python train.py --vocab_size=1115 --norm="rmsnorm" --norm_eps=1e-05 --rope_base=10000.0 --rope_fraction=1.0 --attn_scale=0.125 --init_std_o=0.0
MLP neurons of a small language model. Each row is named by its layer, matrix (gate and up: input weights; down: output weights) and neuron, and shows model dimensions 32-159. Each number is 500 + 40 x the weight over its row's rms, rounded and kept within 0 to 999. Numbers have three digits each. A neuron's up and down rows have the sign that makes its largest values positive.
After each neuron's rows, "fires after" lists the tokens most often just before its 100 highest values on Wikipedia text that the model never trained on.

L2.gate209:474481555449504436439518514545504525499461530492487446496463509503528509494523516439494569458491484481500568431409457482458443533513519443532488549418476505467525553505515414496509530499543492538535507489561505510461471415495473418552572453493483437547497557516518498517562490506477532477535481453457519538528499513481485461566499469477511446499428439484454510500437527497518488485541
L2.up209:549528465505574482479490430557476507482569516493536441479502516522462459465527512555527470465542541477486469513475520561497471513503428490526490511507476540507520443510468450510507456550488434434476468437476412485518499520549588475476481481564468529590452492543521525541490509568444478438489472559455429509442509507508409477512512481432464464537458487518442547471489594476505499457513
L2.down209:525449491442503535469404532502502450530534508451463593527518538468506509490448502461526477417492479515513470512533515487507524499528494493514542467530535442428475534575502529527434504465543453476520559466550452456513531478489437444500532529512470538554511543521543562489589518492447532567512470524540506539498501482494478452537502541463583462427585493454442452556504515465564517544472
fires after: " V", "on", "ue", "ust", " ind"

L2.gate337:530507558456417483512464434584514466511525491493514468512511459524494571543459494525492483535465471559503536473460443528475504510517498507503490471487486483483598528520489471526455481478470503546541500461547478437476450505478492535474447488517579449480478561515542530466539483587523558543445559579444502448425469439506481580451582546436544484486508550536501475505503566406500523534471
L2.up337:491515494516551510472452503465557564504527527520546524542518566543519507541491450486513513503481492486406513497512466442546464440535407444455508464559478537550533527538531495508508474543501457524488531533447509472463469534433575557512499480472407454469549515469522478450481515509474441470521470524534468457523577419499585489454568539518401532439463555384518489553536496464528571500511
L2.down337:500523485528427482511556480542509542468485564490493484558489523482439434504530491563498446498500466499555490379508473475467557489535496462472518461527529574558501442460522503498467537495508456533543537494509505470511483523508504470506569535532570518495540465464506448518502558447468530395484570463505483523460498458525455531397547510496539449450525529517518414455490440519447535508518
fires after: " M", " F", " O", "M", " f"

L6.gate344:524531462467448620458511458543545442507504617530485522513539552436494492558529523532481516514570448465508569486537521506514479501508497522417518512524424488539500501458473501502502497552557500498449450532458518517502484474490481432534507508527491445465532547448518513510556474573552508448586481494482535517446469465565560524526483515548454484515510529456503531495426471467515585551564
L6.up344:552517426465497560447441508546485516467523542506594624513505472486480529571527382476512530488510450458583485486542520455517521499493483473528557449496520495498415447449496535498522495546481456497427456560433480458525482498532476496457512523479518511507476464511499535417508422540521504484496517455431511498466460463527506462497601418484544525487513531462536459500466487393511455458533
L6.down344:514555517523491543480452510495535513512550557508594542470490509526512497545414525462526507488533532422515500423529468546568452439420454497505539515532516478538474482548508519525548478468538497508517483553549563452491516474478497500472461474484524550555477392463441513441557550503523561524522499510568478511477577480494519509469522508465473510484536438490565474461520479430520519503522
fires after: " m", " Ch", "m", " f", " V", "r"

L2.gate152:509508540469459454558465497463480423464383538572525509539489513496591564511458492503548439463519506521546529545480543458507551470525516470574450446518532490527490453569529438461457554500514524487463483509445538524519513525507462526571544443463579523493473539451535560479504482588491446454448546467505526553492449433434510508507507500441520445566499523499546537512496503454539496438563
L2.up152:465434542484432539523466454462558471559514508525555571500499550455537550511495477505466518501556547477493516482500462517563468476504509553553535528523484518514472463439529507465469495510448565492459507530507503495541503430487481536497531506524484479432505510521549498422517468545564513486495526529410580508471533404488534477560542471535483609484476477435435509548538467506538501483560
L2.down152:540563514529471485491464444557488560528455431536498495528501533495549557450473463510510454467435450480548453421367474491498474497483430556458472528574504449425515439482524522498530507459529569501446490517419497494406501580525445461507574509485477463500435406472525481488571461486521487431495488458461495477486439484489473525480557518530530485547535461487528467505482508563513530491489
fires after: " b", " B", " l", "l", " L"

L4.gate210:499487541416543516467479515604441458445497519491444470474533554460412529456426453518466558547495495454474544533513531500488513513516507470469479508507479522457464413477520564517540519513563511466515459508450507498490454569566518448533493509430541477510535546522502517540535594505469506483540470474493486507483474564533501509576431461449454551448469461505536492412452532465528536570548
L4.up210:625512492491502475520579474476483493506456457531489499465515516506387507488514542458524533464521530493510506422506585449489473514517538511517469470527494545453417469465466505513488550538545497559469504536489450537560510517498444496444492538479476474526541499511524519478533599570518477530609538488540507508451552555480500526520462497562505514461523429498550487487421521492502499564430
L4.down210:530448519487512476495507451510534438528396477540469524523494469493481530453421538501523529486585520506443483450503530437525486464553512503547528426448533495474489536511502558583466573523515488567479544505486505565520581451544520530500566500581550458495438351485456461518533488495525496588507514556510544504486458497526501516497488510586461545521479532481522431479479463516376456441461
fires after: " l", "m", "il", "if", "arg", "ar"

L5.gate168:526486492511507529513520497587478525516514540454510482514580530408527450599469503491533539458524548552517536480440457532492465473584521559574522487535446560521530479443434501541508546485510515494519493436547480452498476533527480504498495514518489496500536526567464525541524510503561427479446484430440515523519512483511420600478528478437552496465488485544396520486453492492532468561539
L5.up168:476527427479479492457473449452495508509548482515513428526468517590527482487452468523479517539510477562528459386543527470504593481526567454468469517478533444433517556523531396470506535532485508458428484509506512491496450555504460568571519489474529453512457466490477465475548509521584528475513547532423503513484478496468547568425516522441472487500561496487541558503418473507488491522491
L5.down168:470541502508528503538526555530521430455493510581503601551496507506500413530469450556460474482532494447605551418465464524481528468553496512524502530511478468543479575529531480575500514468487548527494495489533553481476547526454536476421509537538486490491602572472501510558571476441463480410481475475477548508561562487583488456460478470454497528531513518463529511503570571531457477544485
fires after: " f", "f", " g", " F", "F", "at"

L2.gate241:514448530496481472481507492514483519566450547492588449527543502472514504507526435453499494520479518473504471528482462454504455473419462468492466460458454580450531476438496543476462549472379513512503448464412522524549504500513480502571460471470524460540527525500523496456564584475497479476528476495537457503449528484498475570466465532531470511485397421429490539501458520505555520503492
L2.up241:504516524431486440480492469574477509495524480460481405457492507426433443482501502503503513492517484556464447509485465523467494552501498534501480532503508518484517524456405467521516494398501506535507502543515514508545481434457473466495489444433508552502562501489550519468473561470454538480455481412566479496530428542559508497485502526473537537546499410508535441464444540537506481531561
L2.down241:542501454414509466509456482494456466538491601548496536459480533478446467492511500505493525517495520476552427480516492539550532453479460524498450517514446546447447533522500524449464504445560511558462521470556491503491500460448531462523536523530511493496530405490426552482532515469526500579495512515545546566476486476605556522399469580574510567511543540590509527513493576481563563525437
fires after: "a", "f", " m", "al", "ur"

L4.gate321:554527460411547507577500448473563476499543532508503491492533492546499435550537485505533538449492497514475493552449531502434507533532424531533521510490455562450551493561503525500447467492484444470463491520509483458633487491509481520531519546546518517505604571466530545461567435406473482405491456578529533451448562508493498512544487515521493551483480560460530542491485454506447569525490
L4.up321:563477497480467525522463480394455455486484530486458456477502537555561506533515484509500506503495483476477517544484446572523545515527442567573435495573521559503533466543495462514375478529573470511534489494532558500594506524493541519539566550459507521483585556510482436554561555515448525520454522620507504473485434467537492507504460510483458513521514549528552548446477466496509495514510
L4.down321:517545515541456462479490473476478502473520506552541541487465526551477451463485509536474529440519462474521475401547438503507537522552467503506515540440473462485507496454480440549496530570528482512486479474454494508492539535464481538529507521419584504527473336510579583561457452494459527510493492596483531489417577558503492407476518539494502496469533436511541511512499498475492487494462
fires after: "ar", " c", " Car", "um", "5", "4"

L2.gate70:576580480454550466507435466484417469497475516505445504593494556500561496567493526452493486512458422496556550542534459422518542519486487415540485482516525472474507465441507436560498461526520538530481515519483483497485479478476572515543522535490515479509521540481553557530474513538550441562463506510448550450497500434517524493473559509550523475525463528473398546520492551469412509496502
L2.up70:464525509506552543571415502532465489432554506501509513521516475436475500517471520504478540479521489473579505503567521498516477521522513571513488531503490496560493499418553417495547520581478532470536542525444559545471523488487549514485508531519532463514486489497467487604536540507458517480603468537444468501417503529495397527533490517494463611499504514464459474467596577457492482493509
L2.down70:496453486456433500496498461561502529544424498512514477452526398498459487527459484532534510542535441529517470439494527609501469571506461468433532429472512519433491446500515499455495547428428475509478507520485485519538486519521527483480515475378461549396434489451471475502502394508491463510484540503502448468488470474498567481492482500524550452484431474532524538504509489411472531512476
fires after: " v", "v", " O", "ar", "ol", " M"

L2.gate15:572483462511477541514553443553515570523552586466475518505533502520498463552511454539544497448468470424478527454507564548502491487479498531509544504524484553497522543501540556482483466475490492558496483431523494459523453562514476555478554424548481488445557580489557467506515466508457546446468488432531546523506551486515415468462532517412477517517438567436443514443446413458512490581506
L2.up15:490467404513607499454480571474464520521525447475513430547464478536476406462495508533487480430481553480445491512483549460416607520546482509457498447560487574519517572545517587452486524532473479476479529499515527502607463474563534540481525514535553471476463499535471468493491468528562492508492462513537440503446499493481482500582490468453391505454492535453519458459513491514498488548489
L2.down15:534516523502471483507453493502508541497500505537570554520477482590524446459538527464625499469523500481534521423388517549472456450504503513528499532468556494527528510510476508489486481521532483532483524479428515571524564502471474512466532506465534506459497509580572551486445450562499550398489480513557483418549460475540464455502597480493469553528499431541477541565501514491553504534556
fires after: " ", " f", " F", "f", "stit"

L5.gate35:502462518455452512469512592531486522463431540524502497570451478482413496559485449416519504533492497567550461500512508497385558418402499488571532530425503477454522497499494477513476437508493568477482567496477540443479460508506473496539469574480574532540545523485499507501552571461550508481499516470477464448483438392483426478523500469497484544518486514496497501497496501540460520492552
L5.up35:523429513518556510483537548507436560540564535515500518463524525562457537533560520523428451550468527507439584472519510510502535506546544480503475531507522464546495531438438549534513450455571592525422524544486507475552538573436485534568535476530508481477524492476524515486509491483459437523585474563532527507488542539451494483549540560547537573540495538499467457491504464610472524482585
L5.down35:504484460492524538500492474462412538567493467525472510541503456496570526511438515482484491457522511506524588454500507510485480509511498490487595510509460455512495586498517484484488521414476523444444504433542449584546494439401471389484487491530408463548437550521530455436497446447438453502459499475503498536482480566484431482481452519540574434527516464512545480503458507464489465500507
fires after: " D", " E", " his", " B", " K", " G"

L4.gate345:457537429489548584527491489522509429485483510528524522591514522492524512549509471451485480544510582497449476491528448544488474444527549584440441499526500540548471498484518498614467459508564488506498485566537534524510416483460497498449491491537481498512473561456583521540549475480446512457506488493545559491484510439463483481521460520532477413484519431484489539541461483441553572490491
L4.up345:462457472520527482536474504406484461462493536539490494503477482444556574475472510521447425502499571462491502487535467516464496446510413549421484561565431536510498448528502577495493525524580504462453432508475558528451476505463541484460420488484519513395495509584464459509455500527453482448537470560545475469507527484430534515535456543506494456492469533449459566475459508534509485499459
L4.down345:473424464450483445461459492419590506524467487533503451491542440585493462487514531500499428456500496560496523482539510535484519494472435539482478485523483467513481468508474473470554476488533472454450400581500579470580514500419506454448493519493442500521517409582440495559546580533462489513517522538543555508490477496540512485524490468489382538488526515445519415411513537453540500511466
fires after: ".\n\n", " |\n\n", "\n\n", ")\n\n"

L4.gate172:544552542431452465559554516553439427484552529432454486469508548533481502507468455484551521511495473458489529496488460511497539573516551538487430557478527560504498566470486512517504496533423477505514565508528515508465504413493476506440550518476518496511512578492522460578501519500469469494594480495458469506494541468596381518521450508531519444489486527511435526483459515519479427507525
L4.up172:582502571541494470466463536574489441525570497519592516511479524509482532536513480362480572478449450495491529544542529525529513558429471549460488479442495557590450486502514568432448435519501482515467494585502511412444501501517461472513390533541494448445497489519475520522482567478521545465499515503462483539528457497501521474489559541507532521488437521433531524548497565496498528447586
L4.down172:537554485525423545469475482463481511444514506470543547520480501461561463470520596510499507462504473453584415553525551507549503511487556520457420445466535489549510468437431522413482476494531476448550509476548490468508558427494555546547550482511497496424492478502512546521531447540506473446520408482512484457486521553533587479502483536506476489520491479485468525453529529475423432477511
fires after: "p", "m", "pl", " comp", " f"

L4.gate72:465573515498455511473584530518523423504588482494534442561471491571423398527527528498489512442576500496485421466511514534548544552423523482508535560461444469519520501494483476492520486550565514521505522548555479492449428516441536540478546568512479512484486584444529550501521480617544464481447511495495445544498483525506414552492464508490517519581555528495513471524494524528461488539533
L4.up72:473542495462482509516509486509445440506592515478465479478457545525482510459480488484526551540479541538550500473511484534471469462545528597485532531488510560500514471515446468469429480536463535541508458513401455604530523547508502492502530570475497497492570471544504551532515441520496571503566497495464469511521401593557541507543482512492507522510508500473490426519530493436538513506461
L4.down72:500498482480487515482538478519575479511518532507516454557478525479550543454514520525529436461589407511455497487506555570484536454516488478500480506502473498534542432560476461444537551498507574527447494503509532467493507558452469513509495553456522499512523571533494448529475493545503562281536517551477463503539462579495521493486551509476453491567501470492442500491550479586458524451505
fires after: "p", "our", "m", " con", "ec"

L4.gate239:460468532423495457501591520491456482540568545438484532510542443526523515513544510473473488443520498516573530422501477437486413502534566459512509531428500515469548526554503522452578473589533499518530557515505498469501426513476486537477504502502528536538564542581488606508523477487535505464543507520514505485523452527523492544534469504484535398456523517489486499506497525468488502455531
L4.up239:483432487496475438518538512496462457585564488559476472538542476491503521494518524542448575576492538579451509506454439531379540605529443437543513472540566582519485480498485519497509576479461496475517498566506440477505466483494504518475438454474494442522512521499460495486499472535566447482534491552478493492488486516522437469507585453578473483453481516498496495503541470508424575573486
L4.down239:492540555472451545445447410579485500478437478471471519453520426518465450417471480484419493404451505516489539514495503534498518473500531506519484538545423490504443492430491430552475482438499549438481514567441490435554454424533518422543450531555500502474464490537552529498475520475469493401525496516496453524476457524504526556516484480489531491459553473512516512473494500546501460537468
fires after: " G", "g", " K", "l", "d"

L4.gate61:516521555468473524461436473493438477522529558484453536493528567553584524532467542562495530519455508505530490531489558467508535501565440491524486433564470487442513538468494487420593551492510542453489412491516507504569522493462494500568470491532505458492519533514478501559512491564545443504547521596535535471463526555486547527489447492519507504515465521469523513488396488512508530540499
L4.up61:528527546485520506592447569562568487497458516497503429455505418503506538521556427528516498513462463439520523495535481465424510489535546511477505491568462481476514591469459456506502484495522557450507522470561477479512552451472494482531501478480459545451497496497513543448471540509458429478516508552582537503493427491497477548503485516441482514441481526503505534512496522487445526514390
L4.down61:452504556507421462526519509500444477586484468507433556522478512531491444420450558413430504499498511459459496554457453526489493424513492457478453473536510515528547464602490566434497502537522479494550478507429453514574487539526511511512527537579465520447468530488526497519484483475482508396614555456423476476494561484496536522560527493507569467445468485466499432478486402505497476484477
fires after: "ar", "r", "am", "n", "el", " Mar"

L4.gate297:459504555464530553495520468534380518537487510516506519474560473469487493515497524572562505473512408505492495525529526509505491537462453514535543499538500474526511517504520589495582469480548447500500528555513515477396440591493504477565541517488441444506532577433423495528479499491508545513470581493559484508557491491486537482417487493479535445545495508486496546518492499578533563532519
L4.up297:421493529456506457502534464576537516537510486553461417453600489562540431478449542549525480463537434552539505571566532478500511515372465445530518508453469435485531522507532536500514463476474480557489523469475529486453479531408540527518507464428457478455523522448488455507504442493575501480456532515508503476528466395565533447574489490465492451486494494523480542467445442535552517519517
L4.down297:449549536535516471490449533518474444522502476521467427459532550568552525528486628480555550474550502493490550532498442511511516541473468479461442453543476473544542527496539470398473544526529526468525419431466541454519459507469492502518511482475501399522598363425528451465517531489552514502428532480455429536462521492520508446538496456441429507489528493467503445561506479547488427502413
fires after: " D", " d", " Pro", " pro"

L2.gate288:500507518438637473472488443529474478453533499468494483563536532459548528471502538509504487467469467489511514513517516471478470489545619445475557511502534457394541556520505439507529478479501553485580526476474553506480427473506469453529463476535465633468519517539531530476456508476495480520539462507484522566466517451520552544483524547426508466530486490471494496478469523443495477420496
L2.up288:384488485539539550485453557490449502516528474473489465493516455547456537515397548447490493521457497484486488608467560458585505430491502478513439458530535483529448480471489453517571476511540547467449476464480467505519537470479526579484508538458537478476526488493454579534588446503456573523443522482509536488441464453517553450528471495550480537497493505502504498489520472500517576571515
L2.down288:490500468505413563448428537439424544579500528427474524512483463470532465437499421506573520511520537543561553483448492499440526502464501610487457508460551467456469500488609526515490548482501465539509512509479483564482563538477495479524462495459433500472481504441501455456493573476537506555487513533501503483470519515477446462490531439512587467502494459495459524472555562543457431503486
fires after: "ul", " O", "oin", "our", " I", "v"

L2.gate276:459493471434527422507479532461544547591462547496548557499537546513461471481420525551517505447497468471458550453497463503453536551468557517491547517530534521461459552453485491539485463444471534497469458536437471445570470512505488566480521469467487523472471514529535488488502517496536439476521499431516492555410494579518490497439550487479508555455459478451531455463519608479449438480460
L2.up276:457503523464540466499588509456474478539495561534580619475484504486528515463496462493540500470475508571507447498487510516515527449511419499473530446420471491548464499456524513495532536522445522510488531547488548538450486458569569522541482522520556474533509492522598491423470537515523531479481528501586470459429491470501516502467437531529558504499426402534486484525452532495504461468569
L2.down276:584470518487481479557505490433484507474517489522448522409473481411506448491535457471455456477496527501488495470495472425534558538509523551407506499548494501450519481499457618523447472518523518487564484477501484456492535562448531404543564530508474523427533443438498576484478509468489464594463344546547511525512450475511480526495523454527508553464525509489514489475528494514523516460505
fires after: " d", "et", " D", "ff", "d"

L2.gate19:488505475537502495461591515547528546486549496521487537566515581552578486550415513554490520441515448531430455423512490475570514490535492459465547418531505577445536477542495553515581422492477515539478494474560446467538449495516558499495509503482457503494463555487548470523443516528552504505564471457559538521580485482479542477504531540524498489482497489483525438508483487446513530463572
L2.up19:511509536502468535419541475487440511518436512558537513520471476530461499473476473501577610488419450518568491514464462465483494494514494530492583514507543466506487548528554528528464513497449567531492534488503450519478499514505540618464482552476494478511535484461480484504487598500484525515512535504543446416536470439480509563423504544500513511456437457549489486542500540585472509567496
L2.down19:520519534472541480431475474448525484521469513538514537495460461366534484461515579482466493537567533442527506509527475521505459450481469486503508441491530451497478511444513486543585547488517521467451536492533538411463404522455472453510397460508540542482512556484486436490494449431581527492507493473482511472490499439511501501498530439559413503423569474457512530547518481526488543481530
fires after: "if", "o", " d", " D", " g"

L4.gate236:545565545521613516515472440467514562475467538477469519505490535471455574400510493440531469468537526497450565507532559557506454496496532517419539514532573523394511485412513483544495489448437498516506481586485510444512487511500465482587537460496455506487559517565522499469535476377492503465554505498479582564454514476455473483534495532471532537470471486488502558464460511514478500548542
L4.up236:522493511562505511556524531477473515469490493509480548463489468485498529518489527510485466488520476560480539486540493533572426522503468590466574492469523473565590430486508534536500445434431478519496535521564423408538550452506487517498485561542413429544519499475521541484515423466404487478545461421597506568461564444535473467566450453477479417433588517586494500462487540435466508492477
L4.down236:460400422573499439508548522549547527443477502531514486571477555491523437461503510546431554488512524517481491511503521418478467526491587498510481536531437443525479556543486525515557533469546579472467486462543486539550501514523547475413531437494517567511431427530553528543440528533506450585449499469484533515520440561523529473435539473502598509469423556470477504533512503466507547495528
fires after: "ad", "att", "un", "iv", "ar", " col"

L2.gate366:518512505445519465440480439499547481492634556513460538517531550520558523511538399532459517479476458625506500433541476489572478510579483473454514537500488532473490496447498477516485497489490468434562522535493435488522506524496514540513485501551557536445518563455511510526461451519495473463494522568504476476454556472528523527463518491477486518496471516542538536518426524435490514526482
L2.up366:535546479475539475479472522486463540397541500478481523523504509529532488498541571547473510490520471536509559436468558540494477528539521514471579494509466482454489531549502547508511468472562583513510513535495561468451511537550478437470502471512516474554503454516518446506507541446528505562515504515472486486423511442503472528459551581529483442583517525473466451476482550504523475460486
L2.down366:418440516484358505512498477530463484533495580469464511530483521560476430514459511494413484498484450482447474463539504470460503451446486498450502495474451494498477452530492528490550516508503487528444485576458588509429483492536541516502530503483530422511490509518485490526514515605502501608473507500508459532520479546487508513482478452455509505500463540546468463485521505503452531576502
fires after: " m", " e", "m", " M", " F", " f"

L6.gate318:416574564466533520481448543560485453512518482462466514553499518551495511501496582492527539552546451583571523526565463503480424450528434537532440542527524453490526482468537502549459549547558438536537529462514496503446456509491430512577523474455500435468474538486526457577543470542570527474504459537494525472500485480516502564517482452541486470456470516511449520469526550532543471581508
L6.up318:442520593502406511512445579420423479480578517432552507508548473538548524508546580505526495482452467417500428507544407471454523477525523444526442478465459486513493490520509535520515523416498479512475504477465462512506481471437476483515576413527492557497478540462502410519536583445495492456472525409465561463535495512513488528533478457546464478589482457496529510456533478494551545511562
L6.down318:472454536482524577465449430444537489462507489498507520569522499483542545497437529516435549550536481502543481528560443520504510518533454534475498481479491499520464462494574497517488522464477542520437477528525559541475540518485524495483548506540492429517493366445471438517472509456543578578476460513464482507427483462507518515472452488532466499533445496509482607489514487575425505501526
fires after: " to", " n", " h", " the", " f", "he"

L4.gate360:502513494486591451573477512545423499457471592437437560559478531522526492505467460488494458559458482497504500534488473488577470466536490481454548505464424573424457478456501439483546468455418455501476410502409492563486494483464497508513507488517490486516542538524537545549632450463541500505513539529543515493427561422494496477506432530540492525477444406458457485506452490466515525540478
L4.up360:562550449466568510520446484525452517514558551485461490541504522475472398591542448460462557473546470538449493532504492562516506514497527538503548484508543576514448464547503508537576492499599487569433526520468499512470549489514567461488538472508496558497526489470502590525497497515545495509480500510538603508470501559501539443509490492560515539431446486527482554553500520514449501598473
L4.down360:509512498533473521438544463487477507497547488504480594519475529549427485532443483466444540572494544535492496437549518495417513513457490463490420417490497518465578486433589501480508536481537477527488479476513489572515487541524397513484443531530526540485502428486500430418432484608482469464461499488521531529496497495484509530480500556401512499461565536473492463528499452540472489483438
fires after: "il", "ar", "n", "ist", "v"

L2.gate115:467497562493489513477488464442437501545498509559581542526519508495415467505500503455474473446557607502511482455435534523448488467472510417463453474558459469523491459496528492525460504466465466551482523426463457488448437528620488445486529515534485515480537532617523509494474589531497536491534537520514466463482536531491557502538546540501519491467476415469540495534466548450454512493458
L2.up115:513537449512507432443493484456437553469524473573504487503524510548505494485568454459477429521552525565530486503449513460483470452501480508473521540501553493434490454463505486549483450472503410507510528487460505497483473479537525402544507462588503454447487480553487448500429516540548543467432512562459500524494471516425465538532592556477515446466448455468520544491516509455510478477384
L2.down115:537533519500450516524475512522437507472540470491508462490465456568559500575480468524557467472502543484476472520495487432541501577493477491492496462516453480474444552482567510481473477511505501447416471457563467591414532470487544476471564477515417470495524373478492442487450540507517487482502510469475453491448436516415410459558507539478479447504543473485532586572454517397534473523430
fires after: " R", " C", " in", " In", "ric", " E"

L6.gate362:437515478502560461488537481492442510567551487490517496508568560497572506520442526430565486484515507431579500475511503515425533526493517542537503366498512530509574545528457501538491514450476512463452538523454440462532433546583533481545546524509466468478531576486594532502458518531455504518521509521447511454447499450464502569467499483457492499487576502494485444531476533527498562467516
L6.up362:489494448417473475525499497483452486495472567463573496543509504527503442558539480468550528508538499526607486474540459508498489604524477536537536487518492445515444531553506542509530532500482427557429514484465475516545560488467530504512567455482427508489491471569503522509508624555509535503478594464501476457452506453417522501413516531482476485487513422521460494551513452545425515516460
L6.down362:482447437464551514454501400465504557581474554449501504524487515477519470469581527453462535503535513558506506564451472464527503501475554547516475502532546514483507495564551525559512526458532467511474504534590503466508429501494524494584497463523309544528458389524477430415531548472472499536515514496521531472467491455533459481499419536495427542521552445535462549468484509516504463505488
fires after: "|", " in", " In", " Ar"

L2.gate158:417537508476490507508510469501566440551481540548550434526540433436515514548469507527511619474504462487521526419504509509503474565517514501498474507563479443430437500477493549507469495393481503541459473484481535550483460506566529448491484518501475537532459541513524509493556563456456415529467549529531471491570526572564530476487489517483542516506460516478542517580494505473552502447457
L2.up158:484524524485496555514477488498483572472468484516500560448505447479535517479447496484473548467503485503401547483519493496503506455503511497558540498570518368451529497553516575468600475483536498469399548536465495509486487441494498520500474519479456511458464507450543445493504526554550540466509544492513506516519577504470541492563592505496482588433463478588518432490519481482470526574491
L2.down158:460472441519519483432511511495460441496520479517486509529537485449567527516480512492510543473491484557448509575481525470548529512442506383536467491561528450589490487490452515537454480540464529457550506418481479494502488416483476490483486547476505442515533464495506562534485541493433513535516542512497509475500490495504531483522435494498516518499537466540563507601520526433473532475567
fires after: " re", "cc", " d", "ad", " in", " pro"

L2.gate138:506532515509404558502512454492543472568425518581504547493503505492481494498439507474570468483571512505510527516571554508533453509462497498532551471497480530522439490521456542485463525426511503474481481456493482483520440576577540459489560470589532512539591573475594547524506437437521526486480557497514518484508486461452516471528378563504581546522483509452516450468515582491517484514553
L2.up138:484447466470566524485458481571460436462483530465524551525495551506554521482492496519509537521469472511525528491465536444498494486442428538480550458430506534524433546398507449411559459509500532446560381458487461566459517511522464543523467444509509438484440482544546562488463508514550456552442512546527540556454437544518499485488480562450446562503530537460459514496562542469545549579507
L2.down138:478488507451548490523482488461542502495493489522602511451506533536457489506477423559459469519398518459418502444510537452545468454465477464515471516475532458514458478484531470442495504546521481546487526524512535564449533496508480535494396519503441543457561501623549458484561408494485548515451492509533546491564518505476454492480526485492514525471425465566547584461473447465550468559518
fires after: "st", "m", "um", "t", " def", "es"

L5.gate59:491496498521494522451552510466496461476487582505488529567474513481526483557540492546507499467538539489519494518519498441512510465570534460509509531519523504595467404500527484533482535415482509582450451512460466522466478466443416484556540424520492459433554538455529614481447488448500519424512542490506511568533503529525538387471461452474504499511465489563553545563472475511483510511495
L5.up59:462490456447492473545483494514557525531471512488458477537524475491537473472478579520474481517499490477468442512598627520506500444490529509460388481538505485501494485509521510465464430485494475497506533513494488517533510470542443518584537473473494488536491501435509482516519493488473444471429533511520435479478512466470541518529535482487513523525402506426515553428504456524502511563570
L5.down59:461457485507477478516528450511601540516553475445522452581586481422528491494482562522507540507474471494478476474489510449498462491527501524504523492505537486520504439484495456461420501444488465499447442492558513441448417478460568535504555535519530477467522550454414506488435459564492416480466509471525582491513437497502513486480460525516451514464411561472440482463505549548545530492560
fires after: " L", " l", "un", " pr", "r", "ist"

L2.gate267:597490530485462484467533436561477486482528523463486466538524585527467490521453504473547493543485484567538463514540492517527550469494542488460514505470466483486489509462565471393506582488520474505524514495512492549463469567444564497453526472460476523540486523447490530565535461506534398521484507448490571573521505532489450500458484489486582481476509545471530499498484494421414504602507
L2.up267:519468466518567456497478456535501470554434440527500503546572557477555533488566516473480511474512532508528536510512558503520481508435525537508472540451535487423527492511545451534476471406459531463499470512491470556454536497501528488456438485544515523510520485407519488486483589471494516487450500521484572535446480456464470542466457582422589441506486527524476499488524485481453502575471
L2.down267:472480525477516492513570603431478446525457496521460494437465434471466449473457490506461592447440457488460503507539514471464506548441522438509542517483543505482491551542528499542466543543519473451477503520512440447523542492499513500485519488513441492549462502559484411428487476478490466541586457557487534531551466510448461460545505519532500536491459513521486542508468491482534477430489
fires after: "ot", " for", "as", "et", "os"

L2.gate96:507575531474439518478491562572496498428520533501513564516464443552508448498487473504499556516472442446507507488524480475509448554472546507480458526483472433517525614483524432488506553538553495505473533461568484449423463550496487522557559440479508573539519562463500538544448534455576427474516561477524544529492529558449509546488522493525514553453417484414453525511514544474497567476542
L2.up96:451498473473511462527467508519472533549460541509491514504550499449547539447484526505483530559522483447467513482546454492478519588556550530447483545419533480537545549421574470549525480461485496574551477516511418478562535534537496513481419450561528514452443483567576535492455468499496512529540487484503522472499441546502470504554526507540611505463450478450437529472537572433501541515468
L2.down96:437462488561497509551549478432458470484494494464486514443491537554521487500444541448505451498529534510518512485571460479481528454571492502467539510458513455531506425483503547511493506497499520491504506364510476575509518514478539495485497524439423512475522399472472409494475436498467516630433455561504515525487539497528494456514497514493500463479501505525556501562464537519499531437507
fires after: " tr", " f", "ail", " to", "ess", "in"

L4.gate231:473573458497446528520455492567436476459520544538513520499586462439524474526436464570476500536465509555551556525506505480512484527483528632532450489509451484449550533498572565494515492516475431481489452499574532557491453613514479468545539467504519527531427539423542501549511496493475447443397487552493500525520478461495514461476518518446514468470498484511439499442494477505411467509538
L4.up231:447550500502411479570494523500411477518515532528561519570497519511500566442503496444562513577517485563508511436553512524516443536551527522444533522566501565550455546518481499399502488616454459524520535480441461526513518491496547595420531488473524547570509508523531525560500512524567522448495412485539498532456468510481443612595429513528518461520488461534536442492553447509553534536524
L4.down231:526554548546511529572468510423522503533495470506519511435502444528564500451483525529486515492518491472598482475441504570438615533451526499455447517447416558483456462431539474429488498517521539497516486561499515512448518453526515538492479526486541536470575534522555482568588436464570514535534479432546580459556526499472471540509471488541433502507484440492502497523554514531553593527534
fires after: " to", "el", "t", "m", "p", " he"